Weights of a small transformer language model.
Size: 25 layers, width 384, vocabulary 2048, 45M parameters.
Architecture: no biases in attention or MLP, tied embeddings.
Training: a variant of Muon for these matrices, 5502 steps.
MLP neurons of a small language model. Each row is named by its layer, matrix (gate and up: input weights) and neuron, and shows model dimensions 128-255. Each number is 128 + 32 x the weight over its row's rms, rounded and kept within 0 to 255. Numbers have three digits each. A neuron's up and down rows have the sign that makes its largest values positive.
A block is one neuron, or neurons of one layer that tend to fire together. After each block is what it responds to, as a language model described it from the Wikipedia text at the highest values.

L10.gate8:120091145085098116095062130093061151169107140124104124163161144165094096130132087122098199096114174112097083081202144123097126120145155149150083086101141155104053167230118158091167082107109117094137136139087066107112095112156109110118127077151165116120135122100137101071168096135167159098133119114122150044127155122126099114135085111142146140114134130090128159151148089165172147130084
L10.up8:129136184114075133066098120095108110139141172149030151160179225173176109155120073130123183112144162140121157141150100168128102117144177122156071102075142165104083162115078149110162125109159123112180154147096132130125116127219097101137112081089172150137103151102093135131167102106192107116163124137130123111157158113127123140126125172173115130124144135081097175161140104199179144093142
L10.gate59:123130127116098105182136091063146094111100131178186130183152201125112093114120087075151126181072107083119148081136121114115150109111101059158121084145151144054148120097113156104165129116137120165120105123116143150135153207134070092186084055140183164151115082167124105145125093156098182132168100134051154133073121112159155080123120164123125123132165180180171206125116179120084128151124
L10.up59:120119109126144065108110125178171136132145132120096135126214129116121087090127127152088153137055195125180112100136214130112156099111112075139123131201042189123084122142150091142151096157118075102111123137144177104138130169113105191099094057098112121173122094152128096044119073159115146131121160077085161110127146125079127140132101186118176090189044171068135102192114097197133082120137
L10.gate188:135157148067076094114125149162065114167166093116113152156098158074125130129120138104120099078094103094104130129121106045093117125094118142157152080061088064087133131181121123179168109124109158128070113131146102142123117096109070116152096071114137091088167100131167182165100127160171094177153102154114144184106088193102110127180122126140110128140105099153109132211126101113132111089134
L10.up188:099088101091124096159146088176095126101108135120133108128116174178140128133171145096140117083135138135138133094105096087060142162140155134100123048125126134183137155119170104098125111134142103131175126099128079179161140128148153176143090123098132125183043108118097194123131151172152124139178099106149069178119139117112137147123117206153127144076110079129126105138165155126127114140056
L10.gate380:110087117105146125129110120115070095134118146094146230155136156156135111109120135092114139099174187157110107093105125146142156118198167075154111127138151174123131138112132193112104084093112135124133081122133117100104143073109078100124083096095211095146048114144149111146103104137176170106152180094124151170101116130192080083137171193092164098106205155159132120154148111144088149131144
L10.up380:124160133137099043100107139154082120112119126083120103143117145155184089083107152090132180142163137153164099099120079172161175138207124102108157104180138142162057090158125103081099112109124169104162130125102110104094161118177110087150107072109169075120145135103158155111119146107125170090064135127158145127105133080122145093180140160139143171141139125111165162175079139097091133118106
L10.gate478:147138098090084148161134084151143121112105125142105121161119124110101160155082129113075137107080095109167136118143146155082113072137146150078094121153157159140146153118079136061139152089117037148076135112130134126154152111133138172129168131089174103193112106134125170086138146128142099097085076114128093073077183102070123157128168142135124096113151151184099156090113174080150098129090
L10.up478:114124145087064105145100147179098154053163150082057113130166172111101143091093136059083173118149133150109145101130164206098121136147156132063150111127131098186139152112151170040142144103138138152111061129121116155074177106126122162117152123081198136178105081104147155119115099113150127134176128163107160143161148060121131099150110177139155122143088116096181118135169173184147135114097
L10.gate563:164132112122111067174146123169092147110120115125149096071139154151153115120152153093117162137085073136125091076151185124030079081141090205169149104158130145112143178148128050131125107071129164156090134143105180146144127113157084181134143070156084110157105121162114081120126126110075089104106136099104145167104177136094169115068134152095163108145153101112131090193107163093117102142080
L10.up563:157126129127122131119156093136123149149104145149131101107181086137120129145097128101108187078063058136142143077136141100136110075147144255170134127132092126150127077166146114149157124077196168083148109125135116166110202095151120110123087123107075133216133086178131152129159174183157080117118064101157138116105152071128119132149127153087099119118115054143125147147167132098109108108130
L10.gate859:082133117129059119144100156110124164139129136109070114126121143159148194110132102133151145103098128134043175143155182130149159156129081078169126167076119164180166112113162142153073143110173120148059164153055125135115125087193054151114188091117161058123149101154094120142119100115119155161161128150123166132166163153125144114125083191140135171144136136113104139125100145040124076128080
L10.up859:125128171204128111186106132086113117185099119098184142191146135169159141149069124128153115158119072131121107115170110135117100161133094161176171108159181129142124180138094123168172121142091187168087116177133137115092169158133157167177146163088171118170082058125132143076133171149096103155117128114167099085149108141102180140098136112116095156180180093155125089140169089106154055123149
L10.gate862:107117090095126086115103132131172087164096107176144171103144131148174069159170110132114158195102085145136130141192096136140103139123162099148115136130124131123125125149074107123111078060171115139093112123153121159088126131159155141164067070099129174131073122115088126134152158083129136090110137142123057106135158124180118070192127133105114143149140162108131150078146178169196116144094
L10.up862:141139188094094125159129142142097105112163150121134140106142107127075098066103112117067125171103153169134096092116053150147133091139093150128105130085071152159099109176117126101145167092110159130104128096123148140128151088102149108130126127152127142174155078186151130086176180120119177081111075118110115036139154126166140141139098093158146107125107156130102100179099069099126142153117
Venue/media noun endings

L9.gate141:081147127100095105159093116179128127121109112109120182136075138174158094092133105124203095124088125120105208128137139160118178149145160101120120138139119207140143093086136165042101072128115122147123177124111188152116181092154128070130085142151132185105101162149116127126172133088131102191118144147128158152151173112103148132062106154153077147156130107102158100073155128194125152121167
L9.up141:105131117103144106122113132148090092105167083079107103120158112151121115185116120153193110180131147125103142129130073104128082148088162115115160161117080142162120141089156166149125096098107103119091084147065156118212150133113084180120066111137135172146136130140104110163154085164153175115089072107078096136119129113118132116149123197137155110134138127154096121140184086220105125112112
L9.gate269:161140149071103122131135162088149129100126177151138167160100120148129150182098112089148087099089129176104189116156131162108166076141241149172138110166149099129107156131154128084121104185117118124090125110152130081180108089132112161123084115113129131130198114073148104068076073128152150104073218092104155094110187096137115104081073119125124129077137137122114164143059104125175144146080
L9.up269:115109152119133120113130116068118134135160136131127134189110133116114065123125179140167176063124135147180184137153175196133099080101233124126180082161171159116142183080117124132144102116103149101123076158113133079131122088192112122093156170162142143140114089042087174060154126066155150157166133127123136171150144185204135120121118125140141120134151081093089162140112138155072172133153
L9.gate723:148106087119111137066106189105072096124174093151097167183138114138115088042139097143100081138057142128136142082166164133084104123215127182107154153124146098083147147144113162118115145188110110122127101050126112136090084093083125130152096149110092157091144097123102115064148100133086089151171171110095155131147148153128145129112117101138152151057168092086131099173107122119103145109175
L9.up723:120099128141081134068138164133121047114104150105176175178045092120120102162105157077120118141167091073078162123105118149129175144113204148118141116098085112149095179148120193118119103096073110066090119119127119120157108148074158070142182130118084145133112118116131121120138144074159127130102152106162140148075125183109119135150096120063155126137103113082130154105147135135117025157062
L9.gate823:181143091111164110073128126133069071125114110107069096108116139146145122137102201117127090172128038144136152157125080139068151167123136128140180137140155097077111084112166112134133091142119150104146186115149110134100145137106148087154161121141135097168153143077123148153093100158088169142119139128080139093190122118126100179090136127132142079134103117135117050137094142112144088148146
L9.up823:069136142108125127108088122171146116146142195095121164138072134165140133127128112096105164115086099108176133118145065182147173103103133121124143112159113116122187105135065090139146079097134119132124122094100167117150137128173145058144111153147161151154101102121115074145116109169059148130127121121125164178132125155114106069132114134107111103128109145151126117140115108089137133080176
Mid-word continuation pieces

L10.gate0:103118119158130105119118149082165140145145129169058132152134125109134148088184108064084097173087150124118112167067121161130114132145128121141125097133115107153171117138013113102110168135148156119191100111119125126077168178073120155095173108131177134133135161125141114114164170137146127181126165073127077176100139141132168114126141107103148168124123104126198107112146116132100172081108
L10.up0:096117192116128120090108142094074090117187124114062169152151109177118153173160165115124193123119162151103109143068104158155182127117123147156111131166136109138106093116101092160086079134122131103095121116208139088166156166107110126140159150147119141143025099156083108168131127093104193095047132136171135188155150141139172166104156123102150172125137099153162141136131123096114205129162
L10.gate95:120112139085112098098100152104139170118080084133118134114104177089133118140183141114149119097139155122112104165149077072104122145126181150170107129179136106132161114133112100125086134182109109134155066169080150148032205126056198109101155122136096132081105114142162043190140112138094088130127104097127167159125131117109173066190118046139111102160154090092112097132087153195118083152132
L10.up95:152129156154119110096137194089102134056137152081127071132105149118099107131161132138166075138112143090120116134158118095104148158081135111122111149174104120155117128111141101150099097136149119149108102132130157156145152184089226126170173112137128121089107106162136179192154105056111090122107051137172145178075180100062146053133115122165139100086121106130126079145066137153091082111110
L10.gate480:138041119156176131087173152154143161114158152119135143176111133113118145173127120109172091126119171122123131130116060139122097119125128131149122169095103136106118156041117134105104142124130109204202132101091130162136157086098101119072119218154124135109122158142114160146068135150128138179118171122167123103181152146097151169103159195151145162113107171117125111150115075151071161099149
L10.up480:104091144121157110130143089130140159060117066069115044145119138088105093143138131114116066134047117139126087065114115143108079154185123127169101103091128080117136214097086102167091135133101145208180146094181045088111136120099101094103155130108144111102088139163167134105121127103087098101129171142153098163110082139089152097095146142085134128140078146141120154116137117109087123112120
L10.gate534:116107131136163085086103111049085064084089125130086121097072074083080157189126090072155086114151139162158082126124193123178167095131132180081168131112136169148112133124171137110113133118129160114090126064155153142174057116097112099129166114128133114137148164162110105140095174166188123185161088102140116092155166120078108122121139127044138130137135193119109093142124108129177193109157
L10.up534:160106142197140098125153163105120093120132078176109125122140187171132144128167142065174137101128095072116106123134156156153158196151164106130078151085149137121100136164096075095121141119112175119142167113089165076105171111095072160154132129174124024072140130188178092115136167125091157110160179143106145135165134160085193127129062111109106171081163133124144130188159147138056156155081
L10.gate671:114141120155208171113118022093116200117099050168082168088147100135161160156147104151095046146114118136164111101117150137143118101114120078119174110113086131102130107161171144116127113085159164187133145142116095109074128103107109163129186143067071122082092118113148069195103096151154140154174124141118158113120094113140108177101172149133189109184151166146130130114103069138157084145165
L10.up671:056093086157132189116113173106135141127106119109111177097120162113132139138152184176174110155204128118184106123094180093166122130083109164110084066103149134065066111184115104119142129125072134121143148152142134099102131120136108085140124112113151118115102166076098086111124126120155116141160120178153134116156177123168183129105110156095150152090094136093108151095146094143098107107121
L10.gate840:076128160137084075112166118117192118109104128094150116158105138139116148123176152171175175112091083150129116142146091060120078157112199142169176154125114113122160142097181184161077186155139158110098116134161138138144133152137181097148088115149129136131100188121155169122100086124112079196076126113067156111134122189142113120059095111143135087123128134145168088148142082106132109119128
L10.up840:098213072103166142156102154134138161122097141127088103169169213144073091114129112088141082109156133109108077062170121080173115206137104175117152090128174127083142139103105095074102089074118114154162127147142101146132170129111133080206098141122158155153134088147191152061135155104070143135105122123060101091133138169090112117131168119142175136163027084134085162117113180110157111155117
L10.gate984:115138098122130130121083084124122163140141100197111085144130139060085128166126149106135153167150152136134176143147110169102141184108117112139108113136128139109132109097121104174115105094153075159130118137100071127159154170118092134053201118137166118120149121109114175150110122124102049130127124128159153122112108143165164126182127185166114105092049166111111068107178121105099118116170
L10.up984:057089142105138137113163120150109176149161117163080184099129137161094181100124105092163133115109147090113110118158122171086128133102106133131144095152144156111123140142192116085052179117176130143078127112130159158089117088137187123147113094117143081123119154063162085067148108118165091145100131106128181107104199162064191091142129119144148118114148103137078106082122100116157065145140
L10.gate993:098065080144108120124145096207165171086138104163181111064112151167109102132141120155105110072098118110138117126094130118118121148100104139148143105173068158113116059075158082086096168183127118142210120159082104129167194173119144146155179146137110109102057169148117132142119107101131121122191097093137119131089102108146094101097110097069129162133137132084128102137133172109030118109147
L10.up993:136121147132146119142166129155137115092084182119109108114130150099131112150122116070127116094134123118192106124142176138108124127147117079119083169149140153129164149128110092120099111112103153094111095078143148123186151161102103093121154171142127070073098135129120112134143114150112145074138122117180141105100135121140137104085109157124121149236172183189111114144154080141165165155121
Mid-word fragment tokens

L10.gate119:173094028082096173110112071189136116141107118078177108116077148185113086166116170105100141142133127134137144112142103118143139137141142126116152146161122174160116107157151111056170110160159144152113137120061135154152190111129150205137110095176138182152130139188067111122119173077133171153092089154158130127115132126111139119168122076151154119136137109134122174148076103143095140133127
L10.up119:135143155092115130192118078128160112129146131070142098095153124138181100119089078127109169138161123138104082155143084156158136166154095111117129139102085080140059108137128069077093184180118173110085126112110163168129090144136109119126113135143149071156167103164086118160161181095155145111130110068141136130076115173207166181175158076144165093074171151126077123220143113119109132166151
L10.gate197:123138185138124122135169099151176175093102120174129196103096103127191109109090120094088118148109128117125117149141107154139160109130142150147108139125110130109097099098100107129169123093131119115108134115126131098130160150114166106149138145142141169110089138135123131147110158097147078117099062154168089136107144123136184152177114141122163139138185164110071147092189183096098140099167
L10.up197:127098145112142129143130086127156179104101191119125102092145090078120176182103099130134097104065123127109117126106106154153187171094057118140093098119165172100138153068121115083122117114140126155138129127100167135133189114138073205143129092120110122168146105150171100070042155112112137154166099087124143120051121127146214119123136124089108129163105157086108036144161127107171186139185
L10.gate440:148148201134133167147152115110198139137151121204122107157122116079167171183084148100151158120120185186090165188135094153162120121141107131120147146111172184140146112107132141052122119112143109185056183144221105137134166132133085121109150189091134101165180139130139098079122128072158117033122133106106134103119077077112116146092099140096141133116103082092091118173158110132113196095109
L10.up440:111174085133109108101095145096128161074176153161120167146118105156148114124151123105097094168162073123141117065089118121158136100116100151139190120127132164084158071091105180124117143141116129084104103159089115092179082127127108115126051067118156159149139150139153116131128115094134195135130149092077179151120125116121135157179144156145117132150065153116075148103129146165163148075191
L10.gate516:098123111082096159079065109091115124107119096097121113128119115104132081185099096095173091152056113128121114153103132142158184142144124133151166158085095112129126091139162102094179149099156089188205144078157135159112097119174172136121113082139114135121161240126103126071064161142159108138174125137164052156106165108104135147148129142129116176149098118126138105200093092175153029119071
L10.up516:178099100129146101132143081157183184146154119137085119118120084104133145123123119147182211109112111119078126113130132104106154123164122153108053111143160147191123092170157177068117139146193140092134136153112147180090129074124072125148105148145135129166092082179145097159102129099107070080124137191110094144166113145130080110125126120124107096137182122124181142087169081096116125140152
L10.gate520:132109132138093161085139137171131168133153116128184138112107152163170129132107099065131141123101114115134123097117141088136123149083208100096142125112115170064120080073114178112146141142104169117139100100166088132046170055103091158114124096172143150090199148155148133126125130131126102113160120149131155142091188118186104106131138059129142119156130134120149168122159138180142163181140
L10.up520:063213171131088118115107123123176107153190194116127132103119111192141136164044199146090130108144145100130113092149137117113081147151200120175120100131089078118165110134087086106138186118166107029051135091073138161152174154144097144166120085109137121107138097146114112101142165163133129135129111110119042126096178172135135097141152114124149114131113178137150143214054151142100120103109
L10.gate612:097125116129139150112103138119146171139133120074055160140153143151102147085134127169121121138082165129130157042160113060140164129173159135114098148118151162102144126208133189103100139115150122080127116140113100138174115141148176158083087109168118175135132201128110142123141155134152123183147138152100110124138123102137119165143133188114121134185171173041158130142128211180176070116095
L10.up612:172105137149134154151133148123137161129125091115098179144178120154082122082086120121123173054065146182086127047177184098117131145144168110156078119087133131086131128127099122108083123129125089091097104168129076127183156162195096135101096078164085188195177149092142162174105166167136116154162161154089137098163171125093115152139085078154104135160130110117065138105087146159149128144109
L10.gate745:063113151190079187094147215111138105070106105159131177126062105158073070168165081119044094145137108163102109142119150111110182130106146180112140178192143105114106149184143100142135134040198114170134208160152105119099134097150148208116163109127171149124136116107158052121058065122110117170114115156092150116142143109114159141093138151128147120142162195103112089152077104146121124156118
L10.up745:070088142123092129137111158163090108076184154149107076101084123130103109139145181132119078109117194122120112144096146132093122170145182106123156150112099125183094091119112143138083128158134152179071137077147062160153162142089105145149117108093137169128086117101102111116137126227147151097129145143116107116110153119153147140188107126153152172131117141092087141145121143145115091087163
L10.gate897:175114103141130153099122130092171166139144154127163166125135105111094067108129142132082113152093148170097149128159091125113186137122129135148145123087149168114104161122111081148138100179173194092138113105118149160132255165176132108111152129118136161138140162142146130134152138179088151157192148198154126098164103162138051153082126176133170119107111170152129165155055124163157163166176
L10.up897:156123135144117137085137130074164176125144157097140168146146106123098053094135140117097129156091133146101139161165109133116177145129113109152139114088127157086116150106136087139141127172156192088143132101133126148146255160171133091110163135141144163152118143146132126149165123154087159174155164194140134114170117163126042146064157181131188099120138186136135170163056122183147155160197
The "art" token

L12.gate205:140135129140151126152165174113170099125166112123129138159146126168148096118100131169069121130073127118132121107102104145055105131155116128187139146196137167125070194177072127086176134116112083119077123180097149164142192104161151206166094176132133149133141124124113164142107165155100165110160106171225113081102179099137143131167131165128172084096130062113145119103173098044183120145106
L12.up205:128095109144177120140200164153148085163098140144123132132113093142182120138157150085126087096130114124134077063099120141017148172175136159162111180122167203088125184148122095140148124139161119183093139138100123189150188072169155176154106187150083159128138128104140149115113178203180154112136110143198190051113167090160080138182128176213145131071077118145094158085112129102138153120105
L12.gate788:147092191126102158173139122121132115123075162129130097101159135200108090115152122135051115136106128164134116146147131151115127111164033129177152144090155087153136175089149143106196178156146101111074136129152132169117178148120110172124138106137174127112100083136141116066095159093096151127087148121194109136172135116133106095144179187117096111156169144210124066107130124084153149074085
L12.up788:120110134098146126105115131128139177124170130144085122122085150174178177136116151103122118133081053102105094110188099151094132155119144139171109129162137166124166152143135203138112168117142136189142131113108123162122204079163177099198164158096117109146125158085137197093085176121085116107155088175141083140097178103097080073125079119139146072111105094115101132157148141170170105147127
Word-final suffix completions

L12.gate14:137131046096117064129141106134164154141182107107158116121096070123133075137152149205103187157084154128168142073133113128140094138111125118147096132117106144126148114097153135089129117160172121149061134120122180090067116119137070128092034109126174089188101168066156154087125129158121205056132127172146142117120096148095106143148145126093132127096139140178164071100144151115155125136144
L12.up14:127081144100127126171122114164134094143156194120160105139151099104175145084102114149179080082156122172133157094128106073127153120137169108156138120190136145113097120133114093151173084127123170114142118145176109198098190184131132152153066145165179113071137144078083152155171057175109115070140130105115165112140083187180167199138147123174137132124064088097096104120123135156120126135105
L12.gate565:086058086170156088162163096131093112088075139131138117077178150070061076085129050079128093160141148187155126135150105097108113151086082132130126184151117145107122185112075149131176139101110106110078153187133072165132148112111113147181125130123150133094080157146145113138133138144122145109126204133129155083113126158153123107107154141113110116103142127157148157119129166080107142186131
L12.up565:105109139188155166100175120163119136074150126113092131116197132135104131088110130203106117144138165143142114162113154156062132101120187100197135170121057135184122129089131125150129132106129138115117128102129119172095128119123092175131122161106159128155086198182165140107117119060117159124108187138068145171084132113092125128111152105129133175122113120078192099161146155089143148165099
Mid-word pieces, Result headers

L9.gate22:096093149149145155152062066123105113165129166072168138124140154146170065173117123093128137160115161125175099108173183122101082139121036177149169096110114078114148129121088121093135097133110083181070132081155120148133159108130081139172133154119154100126166103094113130083120217151128137105112150189145168109132200117113086137153123138180144065159154155089134132055163089090143114134153
L9.up22:093087178105157159182148155092114151129133171155122144146066185104133117104158137154157100122129101115200108095112097128151087142150101163084097188107121148177118135115073058149183155128200115145167097169138086162105165166150096141110154173104165110174155131111135125138135189097144123147180095109135160080116106127124114143142136125116096117141081112151161119158065158102124130142079
L9.gate253:166158173183125144138073114060139173143113127079144106108079101129180065093072122111138139108092139120142152107166173171135149088167141146086154191132116106117090127091082146082227074118092094106136126061156204134119071083082088166102092143164126061107148041119096175141128142090190155133136122091158133151080168125125133170157178190097097127148086082140060123107114103111170130122133
L9.up253:154116050154123167095107115150108101115144127121175153142173144161196114156096134131153098152153133140151130120106017131155084147077160122123133134115100091118154142106176136116167086177139056073087199134114124147099127104123147164112153098099174127162168107176122133109188138133115088102084129138078130066137111133195099129142127157172102140058052148105123203063133158131092126114106
L9.gate365:100094150064100103110154113135151142162081124116125060145124160184190158137107151148163119110109144112137060148166178141099072118129149194124107149130140142165100160129095039152198158101148087156094119164113111131162184144122132191130118098151107091120181132164115118048094122171151179120138100092157093081138132075154170121137183159115132112155102135113139158126111184099146155137101
L9.up365:213158164135084114170113139156112131131106148113211083143116130127102062131141173077078071101124119206140142132137104128132109105122114154167102149145130115157107092117125134109200074072190160140115174116100126179071216106120122149137082133133159116136104102150094092127134149108098076057097084169133120068139171086112112109128040106146149137128151103147154130124118119109185169155149
L9.gate601:101060076136171162139103164160183103114106057124150185111079174105093112113196077054091188148130181130137145162140140109163145107126089130119132144142131184165226107155088124115139107201092147107137109112109121080162156115174114117088138143093168126129111131084118180113152150119119139157085111122091125121121131169123120083204094118085055115165112114148159146095069094130111114077154
L9.up601:109085166134156145155075124116125117109182087160123149168122150090144083135124087098137134141101107104061149195092166183173135138193154174133114163184104147134079119107082117125219161127111137100128155114160068130145163151146144130117129060121161177121151083084145131147103147135152061173120092135126191084099106099164118147141144148113140139163053136117089092116111149115119152081098
Institution noun endings